config.yaml
num_hidden_layers: 10
head_dim: 128
intermediate_size: 1728
learning_rate: 0.0121
max_seq_len: 1024
MLP neurons of a small language model. Each row is named by its layer, matrix (gate and up: input weights) and neuron, and shows model dimensions 373-436. Each number is 128 + 32 x the weight over its row's rms, rounded and kept within 0 to 255. A neuron's up and down rows have the sign that makes its largest values positive.
A block is one neuron, or neurons of one layer that tend to fire together. After each block is what it responds to, as a language model described it from the Wikipedia text at the highest values.

L3.gate662 [106 126 156 138 142 111 152 148 154 101 108 135 121 126 163  82 157  87  84  74 134 122  91 131 123 124 154  76 127 212 147 160 116 141 166  72 148 185 122 185  98 157 163 103  94 119 102 125 118 150  76 143 155 139 107 134 145 118 106 101 128 148 153  92]
L3.up662 [ 78 165 132 102 112 140 126 126 213  82  96 160 106 139 124 101 119 144 134 119 118 126 123 163 193 142  89 170 102 129 111 147 183 149 171 134 122 111  99 133 115  73 101  77 100 174  88 163 176 151 140 131 120 142 187 125 154 106 101 120  96 126 174 147]
Description: Second or later pieces of words split into fragments, often foreign proper names in tables and lists, e.g. Ily-s-iakos, Wär-ts-ilä, canv-as.

L7.gate621 [ 60 159 180  90 153 152 111 142 139 132 152 160 118 139 169  48 105 135 128 110 154  27 156 160 147 142 105 137  99  90  66 128 131 127 102 157  87 109 112  95 140 101 107 155 142 103 128 105 150 176  83 119 101 144 166 184 183 151 126  92 145 191  88 139]
L7.up621 [162 135 129 126 139 197 192 128 182  99 130 126 163 157 112 148 105 178 157 102 147 122 180  97 140 194 131 129 141 188 113 108 142  84 133 155 136  90 113 151  89 180 169 136 112 145 142  98 124 108 160 136 144 200 119  70  97 149 140 128  85 113 108 127]
L7.gate744 [ 99 162  74 161 141 168 213 120 144 148 124 101 148 152 101 127 113 111 162 119  92  91 109 186 158 155 113 174 123  93  47  83 112 105  90 136  64 248 113 101 129 198  77 126  98 123 141  82 104 165 135 125 107 123 112 159 128 204  90 121 183 148 145 174]
L7.up744 [152 122 134 114 116 118 127 115 106 164 125 146 155  87 123 117 107  96 146 180  91  91 119 157 120 117 164 174 142  73  82 142 137 149 111 171 104 146 125 111 161 134  87 132 101 127 125 169 169 118 166 140 106 159  83 125 174 113 126 118 176 163 142 139]
L7.gate748 [127 100 171 137 112 175 147  94 120 112 144 107 139 138 188 159 145 123  90 153 140 112 121 105 118 137 105 143 137  80 102 158 194 145 140  67 124 165 104 110 123 181 124  83  56 108 148 128  78 140 120 107 104 101 147 164 152 114 112 110 160 154 177  86]
L7.up748 [ 95  74 151 101 137 109 115 153 180 181 137 145 141  94  83 168 147 120  98 144 120  88  73 138  72 141 101  90 127 147 127 109 150 140  86  91 136 164 180 104 143 117 102 180 178 149  74  51  95 112 103  63 109 121  88 139 168  77  88  99 103  96 167  98]
L7.gate792 [ 92 117 113 138 141 155 173  58  80 174  58 159 161  70  98 143  80  64 182  91 136 125 133 109 179 186 137 162 159 156 156 135  81 140 124 155 116 156 142 133 135  94 142  83  50 111  89 151 122 149  99 103 123 132 177 167 159 144 144 136  93 123 172 132]
L7.up792 [117 171 171 134 187  91 147 142 133 111  86 122 202 102 111 105  99 213 143 112  81 131 158 119 202 134 115 126  97 138 104 155 101 142 173 220 102 163 139 100  40 138  79  80 132  79 153 159 160 150 102 138  72 110  80 134 144 119 143  71 155 167 178 124]
Description: Middle subword pieces inside non-English proper names, mostly Eastern European or Romance, often in sports tables and rosters, e.g. M-old-oveanu, Nă-st-ase, Mlad-en.

L6.gate23 [ 92 176 108  76 126 137  85 123  68  81 122 141  98 128 126 114 133 116 133 161 144  85 104 117 123 126 125  80 127 148 113 122 131 146 153  95 154 129 159 118 130 109 151 107 162 164  88  98 101  75  94 163 119 209 136 104 133 119 163 165 176 118 146 110]
L6.up23 [173 193 117 149 169 149  70 108 179 145  95 112 118 133 125  86 127 159 168  77 125 126  92 206 159 179 112 138  84 108 113 165 107 202 144 153  49 161 185 125 194 137 100 121 114 203 149 126 157 168 117 125 164 178 154 161  89 184 139 107 100  88 134 118]
L6.gate78 [153 130 148 152 112 111 129 170 155 133 150 140 135  95 139 117 116 141 131 120 126  81 146 104  98 163  63 170 148 120 138 158 109 115 146 115 141 154 152 133 112 163 186  76 163 112 115 139 168 158 109 116 118  88 167 172 200 138 186 174 200 136  87 109]
L6.up78 [174  91 136 138 127 104  74  80 103 103 117 153 124  96 201  77  78 117 192 122 198 151 158 122 124 119 141 112 106 158 180 144 112 138 118 113 166 176 115 102 119 148 113  68 131  83 171 203 141 109 206 108  85 144 143 126 171 139 171 113 159 162 110 126]
L6.gate120 [102 148  74 166 186 113 148 157 159 123 189  74 111 140 145 130  74 104 147  97 151 146 175 172  72 154 136 174 128 128 142 119 132 114 162 162 108 142  76  85 163 127 137 123 133 113 176 110 141 144  97 104 109 186 176 156 177  87 106 148 103  64 166 121]
L6.up120 [128 139 114 165 112 164 142 170  92 103 136 110 155  67 213 154 130  92 197 102 119 108 179 198 137 160 169  77 122  91  71 130 143 197 160 139 112 115 151 131 157  70 189 130 149  86 114 165 186 152 167 199 103 122 126  74 156 172 190  80 118 134 150 159]
L6.gate140 [169  96 122 141 105 173 198 111 105  78 160 131 142 111 115 192  92 129 119  70  91 110 130 137  78 115  96 181  88 183 152 137 171 132 169 167 149  67 141 121 118 118 114 129 179 114 168 142  53 124 107 149 162 105 134 134 129 139 120 105 133 172 109 114]
L6.up140 [112 107 187 123 134 127 181 105 111 134 128 136 139 115 162  70 142 143 123 100  89 131 128 188 197 181 124 135 102 158 137 147 110 159 133 140 111 148 102 133 111 111 110 119 140  91 105 156 131 174 121 134 136 138 160 142  82 146 117 146 137  63 158  82]
L6.gate318 [101 144 155 146  72 186 153 169 118 100 147 130 158 102 166 101  93 162 138 141 104 116  78  84 115 146  99 133 189 128 162 148 106 163 154 124 124  90  94 100 123 101 124 132 135 149 128 117 180  80 162  95  86 180  81 110 172 124 126  94 102 147  98  53]
L6.up318 [140 122 185 109 170 103 108  89 147 135 124  85 122 141 121  97 144 173  95 127 128 189 232 203 140 152  85 159 100 149 104 126 104 128 185 145  95 202  80 117  91 107 157 107 106 129  98  61 127 105 164 139 103 137 102 135  79 118 146 114 147 113 180 109]
L6.gate339 [156 101 148 158 144 165 134 127  72 133 157 108 139 122 126 147 106  92 145 194  98 131 110 194 102  95 167  87 164 131  98 141 113 187 141 147 116 123 119 115  52 168 149 135 145 155 103  57 163  86 168 139 130 164 135 119  99 153 122 177 150 158 174 128]
L6.up339 [123  60 109 127 100 112  46  94 158 138 122 132 116  76  90 111 110 161 174 128 134 114 115  63 134 140 116  93 121 101 120 123 154 128  97 132  82 121 127 131  72 156 131 152 114 173 122 170 144 130 138  73 193 158  63 109 144 143  96 122 123 184  89 161]
L6.gate402 [ 76  93 133 144 125 117  78 103  70 114 104 134 177 127 108 162  91 116 114 118 141  94 107  66 146 141 117 128 122 139 142 157 129 160 158  98 110 146  77 137 149  75 140 108 152 149 126 122 136 172 149 100 160 149  93 138  81 104 149 130 101 167 151 105]
L6.up402 [ 99 147 138 171 148 131  96  94 134 108  98  80 129 138 120 103 163  98 140 105 154 134 105 127  92  94 130 116 118 122 163 137 140 112 200  98 133 111 159 120 110 140 134 131 105 126 114 110 169  83 144 123 101 162 146 122 108 120 119 111 178  66  96 117]
L6.gate427 [126  76 151 167 147  54 139  68 160 147 185  77  77  80 118  90 125 112 115 129 132 132  99 117  88  94 112 172  72 163 182 124 126 111 162  89 150 104 132 175  95  96 146 107 212  93  64 112 130 135 132 191  97  95 152 127 148 109 109  86 130 144 112 126]
L6.up427 [105 172 111 162 111 109 153 114 108 155 123 158 164  98  88 159 173 116  92  91 157 137 144 132 131 120 140 168 148 153 124 122  54  85 101 110 135 111 112  89  86 143  97 108 108 103 178  92  88  73  98 152 128 185 136 171 153  66 170  97 206  57  71 113]
L6.gate511 [101  80 134 139 158 107 119  78 138 111 135  75  71 114  99 159 131 107 156 124 107  76 146 175  77 163 126 163 163 144 115 106 143 106 105  91 125 144 108 146 157  59 145 129 171 109 129 132 105 112 129 106  88  60 142 116 150  94  98 160 151 121 189 161]
L6.up511 [109 118 139  54 170  57 163 108 147  96 126 137 145  83 128 132  75 178 176 104 124 157 165 206 158 109  91 144 141 201 162 116 103 171 111 109 138 175 166 157 142  95 125 145 143 104 145 118 107 145 161  44 111 124 112 107  74 197 137 105 102 163 154  98]
L6.gate549 [147 100 128 153 122 104 103 110 138 176 107  99 145 166  97 168  79 217 113 118 146  86  91 133  85 117 138 100 136 127 145 150  44 164 129  94  83 185 157 114 177  84 145 115 155 128 151 112 137 140 182 159 112  78 114 134 101 123 105 112 189 126 139 145]
L6.up549 [127 118 139 131 131 168 134 118 131 161 136 136 103  93 126 175 137 141 135 118 140  70 112 116  69 149 136 144  62 128 124 124 104 156 152  90 160 127  78 123 130 156 110  76 155 171 155 123 129 143 195 142  84  84  65 143 147 130 151 153 121 117 153 137]
L6.gate797 [180 149 145 173 130 160 158 172 134 199 136 104 155  90 116 152 115 120 151 169 170 122 152 195 169 126 158 172 137  93 152 106 150 170 159 169 132 186  86  98 174 114 121  49 156  91 102 127 112 121  81 102 112  84 114 138 137 149 114 137 155 187 126 112]
L6.up797 [161 127 178 147  95  99 101 203 161 144 131 134 119 113 162 132 142 116 189 125 135 162 148 211 139  95  90 134 174 176 103 140 151 138 169 102 174 136  87 136 130 138 134  92 107  65 125 126 152 115 167 159 128 114 137 128 156  43 156 113 161 124 100 109]
L6.gate933 [132 144 173 102 148  91  21  95 135  74 134 156 100  96 138 149 190  95 146  95 193  92 179 149 169 142  76 178 217  81 138 116 106 155 166 142 113 165 190 191 111 126 165 148 124 131 120 107 114 113  59  94 124 108 117 129 130  89 120 103 118 155 149 137]
L6.up933 [161  93 191  96  74 172 142 183 168 134  98 147 146 128 153 118 179 116 145  78 136 139 103 144 117 149 111 173  93 138 156 190 127  93  92  67  78 171 153 125 123 142 187  97 113 138  99 136 140 150 162 147 146 113 111 122 137 139  93 130 144  94  89 141]
L6.gate1341 [113 138 154 104 103 105 206 178 105 112  84 122 139 105 113 105 157  86 151 160 133 128 176 159 157  77 167 121 114 133  98 119 128 139  84 125  76 177 115 112 178 106 162 124 200 101 182  80 133 190 169 162 153 137 155  62 183 131 150 101 130 142  83 150]
L6.up1341 [154 139 141 114  84 119  83 171 142 174  98  91  80  95 156 101  93 153  94 101 183 193 111 146 152 127 135 118 143  95 164  70  88 101 123 129  26 146 100 122  83 134 127 156 154 122 109 110 142 171  65 149 186 124 114 124 105 150 144  82 151 165 147 219]
L6.gate1523 [161 218 158 190 122 142 123 151 167 143  63  93 213 126 139 125 178 121 169 119 113 104 169  89 165 146 110 184 149  66 142 136 137 137 108 134  92 115 115 105 116 101 149 128 122  27  49 110  95 134  71 113 154  96 185 136 106 129 101 151 133 102 142 112]
L6.up1523 [118 161 150 132  85 118 143 119  47 144  47 130 146 115 142 146 101  97 165 150 122 133  86 133 117 155  77 186 108 121 134 119 151  74  89 136 170 124 121 149 126 156 119 152 155  99 140 164 136  96  92 107 107 126 135 108 114 122 126 133 116 126  82 109]
L6.gate1589 [106 126 144 164 105 140 146 131 113  77 115 146 176  82 121 153 120 160 121 107 140  94 117  56 209 187  88  88 133 172 156  85  46 115 128 157 139 182 119  87  97 115 173 139 144 108 120 132 155 148 101 171 100  93 125 173 162 191  91 103  80 121 127 118]
L6.up1589 [ 73 143 114 161 110  82 104 165 166 105 127 125 176 184  62 126  98  77 162  79  77  85  76  90 106 150 143 154  99 116 147 116 122 108 132 183  77 166 178 150 126 145 225 106 145 174 123 157  97 155  98 119 151 160 125 124 112 131 162 114 146 107 122 152]
L6.gate1664 [128 106 202  79 153 104 124 127 204 185 167  73 144 126 159  79 124 150 135 122 166 136 134 142 127 149 123  89 169 175 145 153 140 103 153 126 130 163 122 110 126 129 120 144 125  97  64  69  88 103 160  97 148 206  64 134  95 155 136  49  62 117  81 167]
L6.up1664 [195 133 162  79 140 121 141 104 143 156  43 151 116 206  95  59  95 105 129  95 149 133 132  89 170 123  92  83 106 128 166 108 139 119 148 129 192 111 123 113 136 108 190  83 109 172 109 104 167 127 145 140 119 148 116 190 153 118 141 142  81 176  93 103]
Description: Word pieces inside non-English proper names, often just after an accented letter, mostly in sports results and tables: Bá|r|ányos, Kriszti|án|, Vukov|ar|.

L6.gate100 [134 115  72 105 123 115 106  90 120 190 126  66 103 110 132 142 107 122 113 139 104 162  98 132  77 126 123 160 158 118 110 115 137  32 161 139 133 139 129  97 118 128 128 116 140 113 124 118  75 151 129 131 170 116 145 126 173 151 134  80  98 170 112 127]
L6.up100 [125 163 137 155 102 101  78  81 157  69 131 128 150  70 123 142  82 176  58 117  72 154 172 157 152 134 155  82 131 135 152  58 122 121 112  65 138 130  85 126  62 163 131 189 137  88 121  87 105 207 117 219 133 166  99 126 178  66 186  89 124 136 113 137]
L6.gate291 [ 42 172 159 154  94 123 152  83 143 199 108 114 114 121 175 118 106  68 142 120  54 139 119 208 121 103 120 131 147 136 163 126 169 110 141 130 149 156 159 127 149 115 155  82  50 154 177 159 128 164 103 104 182 139  88 120 134 119 115 126 177 127 130 127]
L6.up291 [ 85 125 138 175  92 158 141 180  89 114 147 139 129 133  99 169 109 209 131  81 164 136 121  73  93 120  82  81 167 143  69 122 161 129 133 123 135 158  81 151 159 116  88 161 100 120 106 119 149  92 166 122 196 161 120 120 123 155 146 149 207 118 138 142]
L6.gate433 [ 76 118 151 146 153 147  76 224 142 144 149 139 108 125 108  85 161 160  73 157 109 138  99 128 141 170 186 141 112 141 149 103 119 167 130 105 151 158 179 190 143 182 110 103 148  94 155  80 160 123 135 136 119 111 162 134 135 151 149 100 171 122 194 113]
L6.up433 [173 141 119 184 104 142  98 152 111 108 105 111 134  86  72 151 101 126 131 122  81 163 119 103 135  99 151 179 101 121 178  98  82 156 123  96 180 155  94 139 180 221 138 104 165  96 132  95 173 154 158 149  56  71 113 151 130 101 115 144  92  63 153  76]
L6.gate543 [ 78  71 101 166  89 115  94  83 215 118 175 198 109  89  90  86 119  78 104 116  83 161 136 141  95 112 118 120 132 103  95 122 198 166 106 106 135 143 105 171 127  91 101 115  86 131 104 170 143  89 100 144  96  98  78  96 102 112 106 127 169 137 126 138]
L6.up543 [108 125 131 129 155 126 148  95 109 136 141 128  34 121 127 117 139  98 114 127 136 110 125 144 190 167 176 148  93 181 135 137 160 236 148 211  94 188 112  99 109 144 121 147 116 154 116 111 131 117 144  70  65 152 137 122 108 146 206 121 174 120 116 154]
L6.gate563 [137  98 120 117 122 150 122 104 134 199 161 115 179 104 143 131 100 101  95 173  84 141  91 148 128 120  98 112 114 158 137 175 118 105 146 167 157 175 178 144 120 174 160 178 126 158 165 137 117 109 106  99 192 101 143  49 147 142 120 107 135 144 156 121]
L6.up563 [101 144 156  85 150 147  44  64 162 114  73  90  98 150 105  48 146 153 126 118 130 162 117 106 158 135 131  86 122 119 108 127 134 171 133 138 173  81 133 137 151 125 109 119 131 140 144 120  91 114 102 166 115 122 114 117 160 154  76 123 127 144 101 180]
L6.gate659 [135 105 147 111  83  40 125 145  78 160 226 136 127 128  89 143  68 125  76 150 149 141 135 155 128 155 145 160 137 173 158  84 157 166 112 129 123 115 123 136 137 177 136 103 170 150 135  50 125 155  77 114  92 127 137 168 164 162 143 118  73 158 126 112]
L6.up659 [116  76 128 140 163 129 129 132 147 143 167 131 127 175 147 105 112  94 147 142  65 148 100 168 154  53 122 174 118 153  89  88 161 149  81 197 114 170 174 148 130  85 146 131 127 160 169 151 202  98  94 112 134  65 126 135 171 185 172 136  97 165 161  92]
L6.gate721 [159  84 145  74  64 132 140 118 140 145 110 106  79  86  81 167 112 135 181 162 131  80 109 121 168 119 128 103 155 108 135  98 182 100 163 172  83 174 152 108  70 158 126 137 143  93 155 106 159  56 156  93 125 202 107 147 102 152  92 134 143 175 100 141]
L6.up721 [122 124 104 175 135  60 195 126  89 106 136 144 175 180 194  86 166 124 137 115 207  88 150  94 127 123 152  82 138 159 142 150 108 139 185 123 179 129 101 134 107 168 164  96  75 144 105 106  95 123 116 156 114 106 139 104  28 153 184 161  89 162 148  74]
L6.gate966 [135  95 127 151 160 102 113 160 159 124 159 124 185 117 122 205 139 102  38 121 144 148 125  89 144 177 109  64  95  68  93 178  88 156 113 122 143 137 140 137 189 146 147 115 161 172  97 112 121 100  77  98 119 137  62  52 123  59 138 103 170 124 111 140]
L6.up966 [134  77 173 157 138 147  64 145 116 148 128 111 108 112 134 112  94 167 178 169 136  99 127 150 129 140 130 162  91 134 180 136  78 154  67 124 125 177  89  94 126 165 131 132 142 167 173 116  92 117 116 159 113 128 125 113  97 141 116 162 107 148 118 121]
L6.gate1048 [188 139 137 153 116 113 154 146 137 123 105 174 133 100 128 128 128 117  96 195 100 200 103 179 127  82 101 171 133 114 198 164 133 145 154  90 170 133 106 169 154 159  83 101 133 149 135 135 138 116 137  63 159  98 146 125  95 143 167 126  60 125 117 102]
L6.up1048 [ 95  90 144  79 117  76 141 169  96  94 142  50 153 143 144 154 127  86 167  65 110 104 126 192 117  50 146 145  97 141  94 120 144 194 139 141 146 156 153 144 155 113 150  89  83 110 147 109 154  72 154  83 180 142  58 124 114 111 143 163  62 131 146 132]
L6.gate1088 [119 107 130 121  94 117  89 109 104 120 147 142 149 131 115 168  99  78  97  83 183 108 129 128 125 123 153 174 100 123 154 170 105 140 160 149 139 122  43 158 162  79 165  72  80 129 156  90 182 148 110 106 143 126 154  95  84 110 162 150 235 115 133 111]
L6.up1088 [ 76 147 146 149  24 100 133  83 115  68  89 175 127 109 158 164  70 116 110 165 104 180 113  88 122 128 124 172 143 115 109 159 173 153 156 109 175  90 133 143 197 153 148  99 119 165 126 137  74  87 158  90 100 117  78 126 142 112 117 161 167 183 139 126]
L6.gate1227 [ 94 137  87 109 112 152  99 117 100 153 199 108  68 100  75 144 171 116 156 123 156  83 166 159 138 142 147 112  95 166 135 133  95 154 120  76 184  79 100 112 127 160 182  77 102  95 147 100 191 129  99 147 115  80 109 119  82 124 135 152  80 146 114 114]
L6.up1227 [102 123 115 106 132 115 146 145 113 165 123 165 135  67 164 129 120 123  87 173 144 121 167  96 122 200 178 139 189 125 170 177 141 170  86  85 130 101 139 127 119 134 146 171 108 125 106 110 121 100 143 179 127 138  95 159 119 166 105  95 154 132 192 104]
L6.gate1311 [156 100 109 118 137  91  98  94 141  97 166 107 103 147 128 131 125 145 148 158  94 100 149 153 136  83  97 137 207 125 181  96 104 139 168 121 195 131  86 155 165  49 122  98 136 132 126 166 120  95 170 131 167 139  75 113 152 180 139 104 139 165 185 134]
L6.up1311 [161 144 178 111 172 125 126 207 149 141 173 229  95 140 122 166 128  80 170 126  66 108 128  94 126  93 186  98 114 151 128 110  96 166  83 106 174 212 174  91 125 165 111 111 132 161 120  53 167 156 140 143 138 116 154  74 114 105 154  80 171 146  45 109]
L6.gate1477 [227  90 149 109 154 157 158 131 124 137 189  99  98  59  94 183 147  69 147 120 171 112 102 110 134 140 144 135 142 114 140 134 148 132 184 120 124 116 105 156 139 130 169 181 149 100 203 129 139 165  73 143 139 132 102 137 129 142 118 154 112  76 178 133]
L6.up1477 [173 129  93 153 145 134  95  89 113 147  72 131 179 214 134 141 182  92 127  86 135 144 127  98 138 127 126 125 175 123 133 133  76  93 122  99  80 150 151 159 147 133 175  76 177 107 102 177  69 115 115 130 147 124  79 125 113 185 106 139 113 109 162  91]
L6.gate1482 [144 136 132 128  54  98  93  99 109 151 151  95  95 144 104 120 136 113 107 128  93 130 185  87 133 112 139 123 170 114 131 108 137 144  78 114 154 160  60 127 157  73 138 111  64 157 111 146 189 114 149 115  87  81  96 123 136 150 121  38 129 128 124 114]
L6.up1482 [132 124 140 117 100 134 114 152 102 196 133  83 101  92 155 170 127  64  94 150 168 178 167 160  77  99 109  99 105  71 139  95 133 120  59 161 133 214 145 108 145 149 139 168 135 175 123 103 104 140 119 186 143 127 128 176 138 142 154 117 126 136 102 126]
L6.gate1503 [104  97 153 156  80  74  87 147  81 149  77  68 133  97 138  79 138  93 138 138 144 139 132 108 151 112 131 154  79 119 174 195  92 100 124  92 161 123  90  97 126 102 154 103  89 103  83 116 151 101  93 156 153 147 172 111 119 201  87 152 118 170  99 103]
L6.up1503 [133 134  89  79 171  90 144 113 144 113 114 152 135 119 162 138 118 109 128 164 129 123 135 123 158 131  99  87 159 108  76  93 125 115 121 111 110 116  80 131 126 151 154 130 185  94 135  95  93  94 110 176  81 129  83  73 172  89  57 120 134  81 120 168]
L6.gate1597 [ 61 124 153 165 152 131  52 107 178 109 142 109  37  83 101 147 139 115 119 138 118 156 162 140 135  98 156 185 117 117 134  65 180 168 113 153 181 139  50 132 175 144 134 168 157 118 101  85 125 119 140 116 124 136 116 146 170 132 121  97 126 148 100 130]
L6.up1597 [125 129  52 121 116 179 147 121 206 157 148 135 147 106 131 205 142 158  77  80 104  96 158 133 105 102 153 132 120 119 189 144 162 172  41 117 168  76 143 171 171  69 100  93 107 179 126 137 159 103 115 202  34 127 140 160 117 182 144 133  97 113 135  90]
Description: Final word-piece completing a multi-token noun, mostly plural endings, as in Material-s, challeng-es, excav-ations, Build-ings, med-als.

L7.gate184 [182 142 121 118 136  85 108  86  98 167 115 152 183 130 126 155 149 180  99 121 100 180 158 103 109 129 155 108 111 145 100 148 112 149  71 125 172 128 146  57  12 124  94 167 104 117 159 101 126  98 128 152 119  85 114  76 101 160 140 121 113 155 100 128]
L7.up184 [119 160 172  77 136  97 177 129 143 163 115 113 100 165 172 157 196 144 119  94 152 154 145 172 124 140 150 127 110 123 143 191  98 194  99 114 122 132  92 146 101 160 142 117 143 100 105 144 105 150 143 156 144 144 137 130  83 111  88 122 161  98 161 101]
L7.gate459 [104 168  91  83 137  95  81  68 168 159 127 157 131 113 126 101 183 133  68 168  74 165  69 148 136 168 124 104 130 109 108 100 155 156  90 108 104  91  78  78  42 126 113 114 117 133 159 119  87 147 146 116 126 140 155  86 140 125 170 136 129  69 115 131]
L7.up459 [149 133 127 171 153 103 118  88 109 165 160  86 114 152  98 127 135  98 138 100 149 111 157 101  67  93  49  95 133  90  22  75 114  90  86 116 137  89 117 156  90 141 148 118 100 148 107 137 119  84 144 111 117 108  98 120 135  85 149  87 108  96 189 146]
L7.gate749 [160 106  91 105 123 145  71 124  66 201 194 112 125 102  97 129  88 162 108 159  58 166 140 106 152 151 156 113 183 148  91 139 143  87 167 146 118 148 115 128  82 197 115 153 156 146 181 127 123 161 150 201 139 119 167 122 138 159 167  57  89 147 111 159]
L7.up749 [151 171  77 122 117  81  74  68 187 145 140 124 138 165 155 141 134 163  97  90  66 161  76 103 134 101  70 115 165 122 121  62 126 144 143  77 152  85 146 142 117 173 147 149 152 135 141 135 136 153 137 153 149 135 109  92 130 148 120  69  73 111  90 117]
L7.gate946 [190 155 147 100 134 142 137 119 148 135 179 158  96 127 113 114 143 147 101  97  82 191  65  97 112 120 130 133 157 124 134 124 133 110 119 115 102  82  87 149 177 155 153 100 128 106 127 104 142 121 138 134 127 106 146 132 123 111 111  55 148  88  99 112]
L7.up946 [104 167  68 125 134 175 105 127 149 181 143  88 124  88 165 129 117 108 105 152 146 155 183 118  98 167  92 144 179 111 121 182 174 113  82 165 128 150 120 108 112 111 103 130 136 106 122 132 153 104  99  99 155  84 171 119  61 183 168 162 147  48 123 127]
Description: Plural suffix pieces ending a noun, like the s in eggs, ines in figurines, ations in intercalations, and whole plurals such as students.

L3.gate923 [119 125 127 113 131  72  86  71 125 186 197 204 116  85 108 158 176 144  85 161 115 167 113 117 150 121 150 152 127 134 101 105 113  88 134  99 158 113 114 129  78 131 162 108  82 104 128 119 121 179 139 165 104 115 107  67 136 137  84  49  90 121 130 127]
L3.up923 [124 108  95 130 111  85  51 112 145 178 230 170 110 118  78 192 166 127  82 152  29 147 132 109 161 125 118 141 156 154  84 150 130 151 140 124 119 146 111 126 151 141 154 147 108 144 110 104 155 181 131 179 151 125 106 154 154 116 175  96 138 114 135 119]
Description: Plural suffix pieces ending a noun split into word pieces, across all topics, e.g. ent-ities, committe-es, cast-les, hospit-als, often before a comma or "of".